{
  "num_hidden_layers": 12,
  "hidden_size": 192,
  "num_key_value_heads": 6,
  "intermediate_size": 768,
  "hidden_act": "gelu",
  "norm": "layernorm",
  "qk_norm": false,
  "max_seq_len": 512
}
MLP neurons of a small language model. Each row is named by its layer, matrix (up: input weights; down: output weights) and neuron, and shows model dimensions 96-191. Each number is 500 + 50 x the weight over its row's rms, rounded and kept within 0 to 999. Numbers have three digits each.
After each neuron's rows, "fires on" lists the tokens most often at its 100 highest values on Wikipedia text that the model never trained on. A number after a token or word is its count.

L3.up271:711502557393475487569405492382537524444410503473477485478503419502571457473503510510446519466489475478496436526434447496484463512492479456456536491511496461640578526528429436496547491547377467517471522551506449575501457485547516488552505431500539464477417513500507533541479503542379472506
L3.down271:504511496415480515540478392505533527606565496478454490469512521478578502456512494519490604409415428458534514552425448480481619520527520458421550498470558517560443502502466515513485539478393398487529484586597483500464487470461495515533439468491533533506530499504518524524515454463423472511
fires on: "lin" 26, " Min" 15, " Fin" 12, "6" 9

L4.up454:492562551461473503513479392481567482520511528483416536452524565542577467535514450465486616529487497473474475426485454512654561500461494482475529480452448529470499454492470540548485475461423516596511582463603509474473501532586558455478431541549430500481582584386614484478431429470470504505
L4.down454:426557485560500398579532476547503483459559443579515555591542533509523437610542554423469522540526395496525486513510463477591512468489503381511473513470444506524506544523500504452490489462482465486525572528531547500580471570468580470506489502442483578531440542457568547502495572414412464488
fires on: "-" 18, "ant" 12, "8" 9, "ut" 6, "ent" 6

L6.up573:532544474421564544518402517479506551445486619484540478464458437524462472502544476517508519525531451450541447456512574506547558484482506438532514536500549482446508557522559515544428453505470447473482497540588500449496579607497493496563547475564575498442562513527493521563467449452497563537
L6.down573:493549477455509444507471527559540495428515463449461489520402468569530512541573498481496472419496550613528578476571534559508560494576498519482490446496512488439414467602490436578432391471530494492489522549508465556593439419426534500498545497505473542413517527459574543589485535458468499529
fires on: "s" 24, "up" 13, "c" 9, "sum" 7, "com" 6, "um" 5

L6.up560:533513528569540598525548523459458605513604481491504533472446447516579481478436567539515494453600500442542433500416484465529451492515569476523487588479547493548466480566471481499498435477531493619486539477514477508537485480497561408590483605586453505536449469546498379494448490472488549582
L6.down560:454530487465493486512596395474592518549452414405493472457500519508530586495488579480548587477525508461521566522556456558466477545429477470541563477421518541481543524450482388455434485482477519504506492474520470548446560558513466420386413521558479488501543473457459555556415478539508441495
fires on: "t" 24, "-" 7, "d" 6, "h" 6, "nd" 6, "w" 5

L5.up688:449487608432478523405543466472456503525498500510496469434478540489548562460563539479464504496437490540399494566552446420518459530482501553553501463461563541498476429533540638511492577568408579452526520511523488515488451564421561478464526554479469477496549478559363475423495439409514424463
L5.down688:494437462432492411511473480564490518412530473442490483509497503546477501461524495538524505465574504522557445496517365584550607453515481450528441475393523434503578470441500461521560369596493548464579537508629491533456435575473553441505497487483428474459568509486515481492494560460557548379
fires on: " to" 30, "al" 15, " for" 14, " of" 5, "ist" 5, "ing" 5

L5.up301:493439445475562470519618456478493472527503477452461506541486481489521534594463527505407505514475572593494511559477510598530502571545521450560531479476501438578471527510495514560521581413421481546544538433449497490423527536424605471439468503506466491543542565441550503502468399525486489424
L5.down301:488530467542359506523524419527474472509416450479490461381442510578401495458452462415489478460437586456532505445537453539556450502484469487587505537401520511510551486516450466503556530440500486478465479452423473538462607524434518521495465509517545486573491543478574523532523496580517488525
fires on: " of" 53, "n" 9, "0" 5, "c" 5, " " 5

L4.up742:474563535516498479440477493565537466419445548514493567531456495445573475527547486477489456534499472569459512504593501468513610531428545400474566445445492532606480530453448499450444494506510434476545586537510475447388544438549546504483462514500452524550563505468398544455495545358473555549
L4.down742:528467532421462388405514526453516448501467501448581558578532512488545509487477544510515404451549539533443503519527458472512503605529555485454577437365534583468465471511507426525510561502535501490580480515502573439431471446502506489487477487505412454562453613500498434448659586453435581519
fires on: "ly" 56, " also" 6, " medalist" 5

L6.up367:336606541508430441474526463562394578399511543551526508467440538475565554497442502499387444490506450488479488531590404541466524406478405446490565512470542556557490559472524520472520538472493472464412523458457498430550494497468499485470484545534515499398472410573503521506416537526505503467
L6.down367:476466499577437477486477556551449536451449491453501468471432515441467513497446523459512459570547386504451563603466556575541436433486514543517584531508502501495413510478606513592427465490544448516541532500438476520543408575470478535462608550432455399504449499566489568516551492445510578516
fires on: "m" 21, "0" 11, "t" 10, " age" 9, "," 8

L9.up295:535472429557512412546481563412472575531432618554506464499469455508517456437486498558515517447462463473545485529570582574471414554416568466478561445414490506572450533525524519534509414527485549542494441546450492544501562497543509506532486543529525478426487523519502455488541421473545434446
L9.down295:408442480490526489490525588506424537574528362418489610471476591490592484488500591474455522580474515485556564460497565516492454470489506506495510473488449517503573497419441498465542411533541558517505546530579451550524485484491562473419493421523488438486505537449466533495516587534520439509
fires on: " " 54, "/" 8, "===" 5

L3.up280:568526492449424549520434412463511470584545606488592521558460535548515539446355515524475470534521552547452529458570490560586521477457510500514425556501561442486531540459525477536460507476595519501510426542554514481481459469542465458621501546509497473582447486432460543491522523582525491564
L3.down280:493573527473389545496543414511486490521522616495555503502457573470485559481490483484492424507494527553512485494540518461563487520485424495463500470416477424567438412447521490471454470517533524485443443524598537500465447580479507559471547465453571385540521493439550641539515442499501449470
fires on: "s" 35, "on" 30, "ing" 13, "en" 5, "mon" 5

L6.up38:457479531560582458527400531443492496505540431459518531614450434509470510541574509495528529481419546541510401570502529587508476493491511460402509505464484501461465437449471497541547545432491445477508512524486540521536488435556563498458403494481536485510458446486546556535542550481510484428
L6.down38:478497460522513579428432449468535481476441489477470517474518460554463589527480500512466477490392410561458495539450534557444567605478536506506553489418501568511487487469466569374436488562400489511509518522500435559525405489428467549496488430510445514550549505413519547485458513496579455437
fires on: " he" 26, " who" 16, "so" 11, "ly" 9, " which" 7, "n" 6

L3.up398:499519443396531502445478551484486467567411448588541545581399606536490405503553432580383545541478510480424454515502560534609492575456492514473527471507577394493540498562524450541486461461562501419496499516519487496494515524489486553505641466486509646496531554471467456522501446554462487499
L3.down398:408491471527526564493495561460493646502479533496479489529465533418489539486523471489439558545474591437504459478457500522593568496493484498527518572478432419570492472543515455428508506424456518503479425587580529499506481540513410512463526481493535561548529588459527535557517566544555414440
fires on: "5" 40, "4" 20, "8" 11, " Angeles" 10, ":" 4, "ing" 4

L3.up750:544406479440485410517484505479449530519503514577525448547462522524510475421516553589537413378488450481452467521482480489619531462481520557472501464584466415466648547459510460503414519463523393595511488438500458479418522463459453607522526445557583589589498394543468513510560592512511540513
L3.down750:485431518572483427471524424549496462594452493501480465405577470450529562584464559434439555470524548532482519487531469510506552452611550466526487539501438494515411459507536523409502498462543553553462457574479528526535435518474491601416382544472480557549533483573473515472489434568522428490
fires on: "0" 24, "1" 24, "ra" 6, "s" 6, " re" 5, "3" 5

L4.up657:533480566479531455441492524470575473446465544508499490451499461499486527465514522448462533484558571547478540557509512559477518526533512420564441554509494599537483458438518467520565507480484407620539529543573487548426545430503450592456504459495491544555467456419482580613471550460476569510
L4.down657:514624425453456505539448488491391457532428465442533517626464514455500534465472532555454500513560439479544453483518558531433543563502508535472542460464459453402588493578508514481614470510506493427507442563538506532568481520577477515509495497436433525509542545532363525386528462521544508464
fires on: "c" 18, "ly" 16, "ed" 15, "ically" 6, "ing" 5

L5.up757:541575511458514619426491595484557608457427579519524476485452392567461564611474502598465423488534428472495447476505485504603456530402583481475473478456428455496556557491426490439536531538505486495578536513528413500518516493426490558523560442576538513479541508546559378578456463518479544425
L5.down757:574517543460480448547370559525495443558585520460509510477438530546531608517579503459471538559471471398424507553584498520575535523434515636498516421449468414515417456518500485508619642492473594521476456600529463447489466534448526479461570500436523337455531569569584516544555448423473472503
fires on: "t" 26, "h" 14, "er" 10, "e" 6, "un" 6, "ist" 6

L9.up721:439478521547550453434540464415493459497507543427486495558486477472652506550464500380555415464537517591529478506605558431484443440476450435495519413581543511545586484546511504507527400467548476469518467542521522449420529594513509473532478424471427490504534531472522566518484565537488624475
L9.down721:452402527525462522571552529479500476600486495414412516497541465579496481415622436503549491551490483402495526508397414493494528552525560569487558504439541455450505594511472381482471493558499508419509534463438522445454500450549527499534564428616579503459571610490479473445462510410582402488
fires on: "," 33, "0" 14, " |" 11, "1" 11, "4" 7

L4.up478:547560458495526549509591545490483444477510465507475496611500523503484479557556608508530473533499447503548543328512430453450538505593459599575531456528505495517474499522539476497544549559486537483513440525489441577454506543415530504525506401481514386460475439524443472481514531586543445445
L4.down478:570531457524473495540421537499484413431501534562485458508460576469525419547376562463477542465441430547491560459495470439522540510551515565563548464462471465464440600478510477615510604380522549501472541528539515588548617445566580445517475505487555543514488605516558564537462429473492568514
fires on: "en" 33, "cu" 10, "bb" 6, "le" 6, "ce" 5

L6.up280:513436551473519523431409473490533585429499539574609428464477576480478438463402482522399569537499531529536535567499491465496488608460476506445480426423462566463455349442516493564556470501638527545604390457505438488485507533529508466577571539420493525507455442577437530497481385504495408524
L6.down280:443478555504561530566600471570564484460407498593359452476528451443456507610485512558502581508476477472573499439514449464486428400600483466497529506597530544454585524488532446455505440519507515536486593538504491540521442476519474480489464534602474575495467525477479400386471561585518504439
fires on: "s" 24, "ing" 19, "e" 11, " of" 8, " and" 7, "al" 6

L9.up373:472527486499551490467506477495618530469528573415492547472507514585572527503523459430438489508491496483455354505504552505478523547489471510480566505448624544487537532491494475413452414514480480516456455474581588461443512554552539526434453486517485473480522518559487488487442527543533619461
L9.down373:455428545470429498558514496416578553545439464504534467560455474458532460478428522578519466444458578649477486437557559490504549463507503501540421539505503383481497474455436580470506507610521561566476432490441569467531517595562504494571539541434461460495544486500463499479428449559508448550
fires on: ")" 46, "," 17, "\"" 16, " by" 6, "0" 4

L5.up174:561524491564499439492489441478492527466510567501538462539437476534457495476475551507548434576536463555487415428607375531491498485462505534589521487481450552492509501537567409481489479480469451526474536550521579531445503525547422452569543414460490575492433422427487516465515477442534515475
L5.down174:420440483478417470459481562492582444491469536502478513449458560413487480559475481481542500481453462455532454493603482494450500592484580549561400423510444507568489434508504476497532521444497431487459431509573501492603476513534537532513506493439526433520462335500488613573580561531508503494
fires on: "s" 23, "." 21, "en" 9, "m" 7, "'" 5

L5.up446:457578464499489469554412578545510601411470426566470468505500510567571533483484444486420456613589521410471528454477502590492493495534537503475458424469504508427514556524529492527591478490481449517540576500461484431501569487372494447453508445480453481378443492487525549456520510628482473517
L5.down446:495468510558389517556440456469524522490501493536551438431474502509507625407413561437423446471528544527462462468529510501507439485543511408544488475467523517510609418471482517514496595541535534501469456500555547524543442521563525591516489451521610457551521473514506519437557447523460444510
fires on: "s" 16, "t" 12, "m" 6, "un" 6, "pp" 6, "ir" 6

L9.up116:529533469558407464468625523502486528590521548456586437515505481570526488428508478468562409562468398566570435509322550481494490597463541446482565447502451462389504486452516522514522402484539473458511496406472446438451460583574528420536566483421587526537458493491479478429536510521541433535
L9.down116:472581560446483536479410523465509387484479415465517493603547555415464401507470492503459543497524369517518484557469502484444510542539533501499495488552514489542537449542478530546566585476439536487494498569454481590511543435541515523555478496478527405495483515447335505372547603598437490403
fires on: "," 19, " on" 18, "/" 9, ":" 9, " gr" 7

L3.up708:522488464520518499494467387451512459547480619478513572456499544554550445429574488515439471467557420448557502413489582583574396396490464470504511544515542398431589514484527429500501583505525509490548486463520530495518511562467530543567553589538516486493468443459475512453467459411518572567
L3.down708:480560480487525406476514496560483544518536527459466434407543548528561492532493463456467602532601417542484421581559493508512442438474469514511527535541541531494446572532502520476620527512465475536520527504462472444572559379591576533467536540477545402486468466503380551489572458516489493582
fires on: "---|---|---|---|" 27, "de" 9, "e" 8, "n" 7, "nd" 6, " pro" 6

L9.up75:542473420494424457464542489565541520485404560490522471499663559604483551441467534503525451452460480526465516533490480555551493517480459444478596479416475503496475500422463476516469509475515590496513391543380461433483466541566539430530547539485612503451527541562487448543580466425509578462
L9.down75:517461470520535467490494469501406543517482535451514528546554495495499456522565490539460503531486492405456637549535452448428446448545554475455365509469416399498477528465445464540444466403473487541534484502489523486562462473553523466511469436517545521499586387496558538474513479505590479521
fires on: "," 51, "\n" 15, " album" 9, ":" 4

L6.up533:486510460484413497561565423438536441380503516519475505426533489552470445537466534489567414481477516521496500575498494538579457485434545471480563472506611549540565516497503463509501537546493497586510460505499454400477596484573540434447490484558571539540433384564524435492616454417516505442
L6.down533:472568464558468545473594515586493439478505571526432472514516483514534371519502449468552466554470522477518521540555503491519534482425470413510512547479531467514436463458429464454478590478495523494496535527469448401523417577567532474567423596458476498539522501453509403573472553469473479434
fires on: ":" 27, " $" 17, "0" 12, "1" 11, "," 11

L4.up184:478482501462537500467568534489585461459506490480521470424460519508451514414474549395496462480513428485466549515496510488516490469496436397471525533486619527463518434457568496518536582400516536418454556554406511552554475582538493510545486532624457526457528442435460557459519398520398422471
L4.down184:525454556549498483477427614518406555481489569428547488539519529483478444533400422538408528523441506444522429515369476531502589484501473483527499559446435501477547567554436518558509512459415489536565509511518417543453553435594554448452393492525548578549482536427498517465618631542519568518
fires on: "s" 45, "us" 5, "Career" 4, "in" 4

L4.up527:520525376542498439526495503443593501453480507398391444608471492508503530535521472459512498444464506462507471367460561593503526468479495509559490530477502426470494483398430504613578526505551510451461530554464499545486539550520573531386505476458524466436446490481436557370586520575499577517
L4.down527:527494487526537564523545572528535480445627598478466368523517497565469546598513449411491497363440444507526564512525463586332495489541442465552464477445445445481524455470522455530548488490521495474499457614489459514505520535542486486496484488416559500478459492553483488508434605506556473512
fires on: " di" 21, " du" 17, " la" 17, "en" 9, "le" 6, "gu" 6

L6.up449:540450564577465491483499548491512458499430452437526506473530511467476488532478531364492453506527494497505504605514469446533569560537445579534496412521479525443453511483486492596500464497410488530569520519410414537459603454543558572434497570520504428499513491444435439476355449470559548477
L6.down449:548550518471464508561598468481627491520501469464389485509475485483430447566482530521505502513479512523447424526520451535490508485522495421588493608403498522552535550495507544523539504408494393474479481456469501546436563468449605521471522446469520581469497630475559469518496477478419407572
fires on: " of" 47, "." 8, " " 7, "cent" 6

L9.up303:622500487471456435529562502516508502546511523521536547569514422483579523484502482572489527442475512542581447541493472507588511560509495579378503505533487547306512545501477432434532432506393550520436535478423502565535435470465563413585511600526517512506505478534445606516461504573504508445
L9.down303:414592458337488530523507485531519481477597531503562476512447530510508467517575483512536483406426539517562496423528561534568491455417469549467458506498564498527483568489555516440482513434560410534499452588534515539554557440517390498494527469563536525564450578569516492560496444514449441532
fires on: "." 18, "it" 11, "o" 9, "u" 8, "ip" 6

L4.up694:451487466442427565613428486508530633448447399521613498433500447433459485487539490490469600533412466556590404451533485486494545540544491364546500500553580618470591527517558541508574488605508582529516437532491548574484500556465526521447537520498420506492524507538417485514503427488446423483
L4.down694:504482526537619488525492429609486440522452513481472426512444480487480464481463482475517596525523494568478589495586517549442376517529596512507507547542542520460407445504419436432446504532496468437510536504549484515494511427428447517467482515495550517444463445477473475480471509580495566477
fires on: "e" 27, "ge" 14, "s" 8, " Po" 6, " cross" 6, "o" 5

L9.up9:509450457540453521532559474498362392450496560490527487608475572428542550361457408551544466530487472539507487537531514554590524490433574388518611516516489522545515579570525517576481578588460538472506482473450559419482469439478540521550475532519498489548553506412461442419529504536486532482
L9.down9:508540465526412480502423497451209534467470505482472477446488566510467499544487456605407522513496510447460487504510510575517483461380468493489591555502517467551501490515490511511581519524463479558574532473411496549504534505492446503439461542551512511559540406470505517560544478483450513446
fires on: " \"" 53, " (" 15, " [" 11, "'" 9, "‘" 6

L5.up199:460473494448454451485591469434520509494488582513449521537504470463511607496559491523543496404470519476508508479476576517488428509462469530536495548500601464514445479459454588465454535466462554587554465501490481536538426547396506471582536563521574499560524514532545594469543392537431440493
L5.down199:470474447588553495508391518540458521472453415475467445445536462542502449498473463538458474565482450483582502513463368492588533455495621499489496434462492502513516593437613468513609448533524518531506468482428495418498527461522527448509544473457484498461475452473476435554557590366559419467
fires on: "on" 27, " for" 16, "an" 11, "ing" 10, "in" 6

L4.up206:534468487484490443584531524445442489437531557392466546513487568465481476570501474517493439473505409433576516480534618475485553452467454623507557448499492495447569492597531408507464562496506450533573585474467488472406472395479565600426555424515500518485450500507457447461477447506548490472
L4.down206:536506563495470515494570464431586557485448449504504473480476481532474482543518561547438487476447493436586513486500529468453463500443502472513637555492466490550447566520487529472487560597492498522559554509528483578507496501443469510402480640515453459568503429370548358566433490459507500507
fires on: "et" 21, "un" 19, "the" 11, "th" 8, "wa" 7

L6.up218:462490464437484512519556527469547493445454527634455512613411489534549442540461487487491431535502454441458493468505529552510448447533439520511474465602560441526478518542495495551488518527534478462534568503500402538418412512529439507460506501482537504520467556500618472478526551510390603522
L6.down218:519550439483480509410447529439456566468510491561501534408505466442485473545451602449499504530471481559508489540512507524493543480520508525456564493559529431570505467470450471529443521468520582490484394467452586545490461424559438518488381513543490493504571530519539497513572538398559533434
fires on: "0" 22, "5" 19, "4" 10, "8" 10, "9" 8

L4.up609:484456483454424484503504572540472539483535503523521518545501489593383386514423488495513570459439536527523367434495510514580516500477515584469573554571502461423590535537415414578530447494430506512449447455494418532479589513406514486514537587531400472498566547519540494492422563496398557496
L4.down609:505473458502502550464483480612471580514575474515538497537434516562411495464643490503614454571525527533499554474500511475500496474474491415529577495497510482587406503500452477546387556467490547631554441507444458506466485544577502513436494533513485446542541516570508500467602502456570569537
fires on: "." 47, "s" 17, "ut" 7, "fri" 5, "it" 4, "le" 4

L9.up634:487590476447478438522535446482428498616595424471511583523468545560462509464460477467538476543496455538446513496560501526564560471495518476459568607487454526501458658608494525554541459492543536428471436481478581504497410511470491523511507519534557644507491458435458484454568517521451610509
L9.down634:561431429527433550553433543491339489465419505458450520521500452458562424529403526537505509486492458429464553509556487518609471541436472444547530431510621452549549411417574475500454484514515508569528506527475456496465514499561403475490567552536500460497538503520440487520570517525489519517
fires on: " (" 23, "'" 6, "and" 6, "ni" 5, "_{" 5, "(" 5

L3.up59:465443458472470526539496550501502503533429615512444471465552483516474463440564545538561577533450496523560466477543448629495522444489550505463550441428492600548566603506464521549509576483580514547465514489434463531489464598427464575501556541498462470465588439539557469519494522596521445416
L3.down59:465427504528551430468575519461463462493373471501452494503550547539475538486654528537474415421537443482608469443512499506408537586523476492416531529472423577494544583500523488471516474475500429500485558488524464474458473563448509473510476572492471541504565555571426438520487517549514427482
fires on: "9" 74, "2" 9, " En" 6

L4.up739:467620444553516431384481375447522500517461426495523478511528537553501499500545514522530556475450447465550470466534519497557458442533430571484500455570453458435555452560482499488577434528414486517490520471428525518524540458474483549431510546602606501466468511478557478525414554520564554519
L4.down739:532405536539580411393628425523502444518513434521479497464479499543444441547593555444512464454536528501546459522468463519510537464574552552481568493436483482496504465496508460508448478491434510508440422460497455537452486559533449439541462498431524467484480536572539473520591551495586556533
fires on: " " 63, " con" 22, " ex" 5, " Ref" 4

L3.up359:506485532497407524460541472481540473483408516496485416486455488457486529442561517544607512563495492508555559519495458460524443573478464502411465491457545439517503531519428529575442400485522549422537494602562463559512532531488430525518514575542454493505448392483518531503534486585417446572
L3.down359:543574470591448536504534452474378589474441565526493555491503498475546444530501426468533527474450500516557526564448540474459504512340557487513454477601552465510419478538498572521518482503533512549447560473513516469512489562549559451486493546528424571540466473434499530517537466557535524559
fires on: "9" 80, "pre" 5

L5.up314:525464397443544477484534526494483530573537557467566421475478518500423477432537501443438566538471539506466428568526485511588546549498580448490536523483454507385440461446433461422459524496529488498563465556574547435521439498448489463481566488486538511472406531490539523470485465523562502508
L5.down314:443479485410396464540554470533433499539447494431508504429504464537485525556502494526554422508503480439487465474514541590509471464518488416493511497414586518510559515515517561511500572487606472519544540502460490473465502498527578527439462511675513506421478517510558406493552465457442528466
fires on: "-" 25, "ing" 14, "e" 5, "in" 5, "win" 5, "ine" 5

L6.up519:497524513589524408482487430430491577399435418646492520419503581587482520538493449440466567494461468531571561552441527548575542505496448450550496487393531528451534550468526582533418502500567394540524556503506521579530519525549569479484524451568489523477425442516533625420452477547472493492
L6.down519:545506406545491483511487520536508494509456421445672551374513429508543449503502438536491456451495497496499413528417489396486422622546479592442498384428480531492564519392458508468523536506506538494532485475612512574490386533598538515483496604532488464602614526563479403559494528446556494446
fires on: " of" 40, " and" 20, " |" 13, " " 11, "í" 4

L4.up451:488569515586551502505488545423566450331477550524597585455451519496577474511445446526558463590476523416520471537537495399496556458438459464504567507457465443478522486488513460401483512443482464643425508477523469509459428513483574500434490502445433560412491511445526559432497473444538482545
L4.down451:560462499527460432547517438388530455478453444439428569495502501510501536515455567536573433580574609449534481500491513487535589570512551534449524494501506519535429491580505442451577523478511590464529494504486555515451544507607560428469425527352506415531518652432496465416571539534486562477
fires on: " of" 15, " Bre" 10, "n" 10, " just" 6, "fri" 6, "ly" 4

L3.up710:462484534509453510456475533451473545473389602500537462412566462576552440388616616540545481439451533599510442573457481520511543482382480503456468556514457478498596502615475464532563426478473512547552505512520433449461480525568636495436570518492442508520521515511517502542501534526488452513
L3.down710:499548566472539474452451435503573549515503598368556425499618491535460629494474544432490450494538513499519485552508420545540545512439523572481536548520493488517524542513556502480443458489470474510566504487465485508524494554500541397462552481481482520498559527415415560559531475427524405585
fires on: "s" 37, "un" 10, "9" 10, " special" 5, "For" 5, "ed" 4

L3.up596:452560605366425492538510428522507499510499525426564540582569485591487461566440492514419563452456526445517551436477518522554489547422493485475505533519636521493508521419491538443556466563474417484443465485506590472521512503438408512498588584516474463517505485491478468597363531523517564434
L3.down596:459460473594473597513550491484534575467536577430538484484505463504492487535430452484499562446479557574449548478465591607502469401483445540549573457565559505539529489457515519529486520567483528499441467524508508558546541514427518602467562502433428497509425499501502487590473519556561565423
fires on: " and" 54, "0" 18, "," 14, "9" 4

L6.up676:600453544469467419448507580568555472418561594481586529486434498544431508518518496456489451458470510496530550511422417471545513511459540567557515473519531564521508523466540415503521476541417435517537576420490519595448526448477438427441438535447538478469366501511446460480463501435420598532
L6.down676:473496514527534644518482450554524466502486560545343538538491614510543508547480495486460476473490459524540399457523506539470486497575555488552508418480501427521529483470509502569509441499513518526517476499452514480504422499513511504551467462520442460479652398444486561614418498483445521525
fires on: "'" 35, "s" 11, "er" 9, "out" 5, " for" 4

L9.up332:497386498539474597468530525355583542544500512531475587426448581508469550449466504442395561456487409510527385493521566513494504501473414447588522489491591505539577455470471504470456463535509604529418493586450542440455577521561505481498502525556497444495509439525448517508414509444447514454
L9.down332:463506542516538553535451508493502524517586490478438511512572511485414570480438465599544476563449535637479528486471500443473494407613591583451560565531510551511465534492447561458511511443563427527546457439499486498541416525550501425558512457452537541481494541490502460488612517483499502435
fires on: "s" 62, ")" 27

L5.up601:386475515445423501437420471485528534496538559443461551500498439596472507496520455455555430513435470526480555560589522411477499521562504547527544504549520431481539570459526461553491554463456598542385409527512517480500514473449469448531528507544419466492494456427446485493428490560399515437
L5.down601:474468425459541509446509537511416446567541493515455537427425501481485510533568495528460466520483565526510542488556532573476567497512517445429405442531531461507490416515437470490484515534647424485526472465363469585543479589494413546549500474560497514548486609547480548453439500462538489420
fires on: "s" 24, "ris" 19, " |" 7, "." 5, "ham" 4, "me" 4

L3.up555:548556521422481491424533486488537471582532461483483580559535392549525426460532546509535421540537483458508488539442470459605515528529525493493461559515506488458524582506518548539404509473611517460485490518488552452475481568467471509564421614500449559507574560472491459497509492511503565569
L3.down555:413587475457434464528520517388478566514553459487488506592520550471425545472435498501516496452533502476499492491557499616487430507547454527486512476518553449430480634526444437557513526543517436522416515568471471550487580581393480501611528548595552504478470512524489520505483468469509516535
fires on: "d" 15, "t" 11, "n" 10, "ni" 9, "b" 9, "m" 9

L5.up720:511479485442494507391451555453512479537400562589429556577526513537466457568556457476489524505437486458490535479509523455485511449518488466557592445432403487536473572383501612418517430447499447467484465544479463537460544512459498458454626484532416479626621523537493486501457475548511432484
L5.down720:539431539596562527524548512505425513516524477532505468436425408505467580444513593471530394408540489477499464555506507548509534429509479528461448510502501369514499480531486453534480568581436556538464538482469600470401513417412449549565412497436464577513391512499486493474502536464575442489
fires on: "2" 48, "ä" 17, "y" 9, "ch" 7, "z" 5

L6.up232:495485416471486481482570611444505519589514457577474479645540484449556442534556468486425549513547501413513515479490532535550566562558491454620501606495539464528415495521572515506467529507511563461529482479434431424488470424513490542484472496467570521533478581420600407517468475516484447514
L6.down232:572461489569523474509539505514492591498438494542535478503468499463540535484522562434488538565468458508495493449508467434533576470492497486450510486423534449450537479539585514513529521614523499513503538484489473541546581500408447489521509466531489624553433475432571470465407509412504467485
fires on: "4" 27, "2" 16, "5" 13, "or" 5

L9.up171:504488528456515430497493487471556575437584385573601510575454453403557506470435470427502448489459461459512522540444504535473513494439562488530608578577477568563425442462488468583560562414560506470463574461507587490498530425492510568504445473493499481490439486481460547587511511540484440545
L9.down171:448536470494428462477499500511434556505510484445478520521534415579505536497495557423402461512495496471436539565487589550518478517504406532511599469487498594503509525488490459509506478462442527467531563477532451514510461564539465489428436536525413497501553536372522472583447459442446482567
fires on: " also" 24, " they" 11, "ly" 7, " not" 6, " who" 5

L3.up571:479495508544500462521552367510490453482578456536443482524542510544495487419584558565576520458435515404538520516493588423521457516546473478521513472476440480489516516572440469432465446493429514552547468519460582472547516465531524492445636594554485544540476454609472533522570538527456451463
L3.down571:488391442598457456454489428495431404420575460462537473466381463557482428596437488526410522537490472504491543502557526485481627553530504502540623489416543464513460458475522466525558503449526592523490458558519435523506493478486508482476446544462490523484577617514431495463514542377451509474
fires on: " " 40, " con" 29, " di" 8, " inter" 4

L4.up295:543483460494487555435496582480568547349454531397499509497510434486478460476430524500473528434481570549593483450426462450516522587403600508557422458446528522525395527506464503511499408439456471376466482556465588485446564512514538410499485473516576486439419521454470527556505530524472440497
L4.down295:547508381440516477473542459558448527503442447525599484533491556457451553471454529500528474506479509546546594465512455408383506523498469488456514533497417622445516530525449605559415474514472481478554412507540528483425463468424575512574504503452509539476497486506437478476555475538454504493
fires on: "o" 18, " to" 11, "ol" 9, "9" 9, "s" 8, "or" 7

L3.up448:452482495468535471451497490483413497485496478555503527511437536496554498512507489541380515439443451512416422488427454562546469589430487490524497439581532400427486539447533394513593459509546475652567524471492574484454465455542456502565529517418574546569536502474504470413540557564459495473
L3.down448:421428539457558478469586520505467406483472487467453379495496474511467524503567619442542434505593619425430436433425496515455473436531485570565540426495511424536493505469490491513574555538559570518393437549513466515496446519547516544621531483496448515540447495554555477574530511517474475484
fires on: "s" 24, "0" 15, "ry" 6, "al" 6, "4" 4, "2" 4

L3.up468:463481538494526526486481560497535465564447549505515526428637529584468461449506458498533577451565494540508431450567510546539479532507458552416470593411441534425561508567403548633434375504549559544554546553496453547435478554535534540515573557477518481471466549478558455529436496504476408496
L3.down468:473465524567505515526526500512397484528554542584527536559397514475553366516433491573496510423589435494469619525495486530534506550450520458581516476565523375566573465524506450494510484496508451486420554476493543574460518438515570490413406508488545498456513515518452611501522454599515487511
fires on: "9" 81, "8" 10, "7" 5

L6.up339:472492505474545531539518509512414495591469490539564437622482482502363448544519556408426437486483512444496489403409484534487446569496604445513500575528420441464439455561508509475548454443523444541491540508475425471519585407474423569553442521561484438514528589520579536557517502481399578456
L6.down339:538487528590434577483435576476489528509521538476439604468547460488625559516509513500490458465427427541520466417529400514466503495525486488610484455457474478531518453561435507524465524554616524474450451539512483559533525443546533484491462591426403487479554603429473522503502569407500502443
fires on: "." 29, "-" 15, ":" 8, "°" 6, "hi" 5, "s" 5

L4.up402:536487617443471522419501509456558451542549443570604528534503378452455556424550522450527579515505606529514541596451425441429475485528531481413502513570480531477496540419443428524494435476576472507483517510507456493556466531502592560537437510512485505510658544430572459418463491506471489591
L4.down402:493435587441534469467425457466519582439475474570537435497517520526486428521456485527626435418454571458477506515490464468502504478403510524602478525528525409544472537433515406492500467529461415555438521547533542546468497536568450516526510426465551471517610511484490524599477523422508404530
fires on: "d" 21, "ed" 11, " went" 10, " would" 8, "1" 4, "t" 4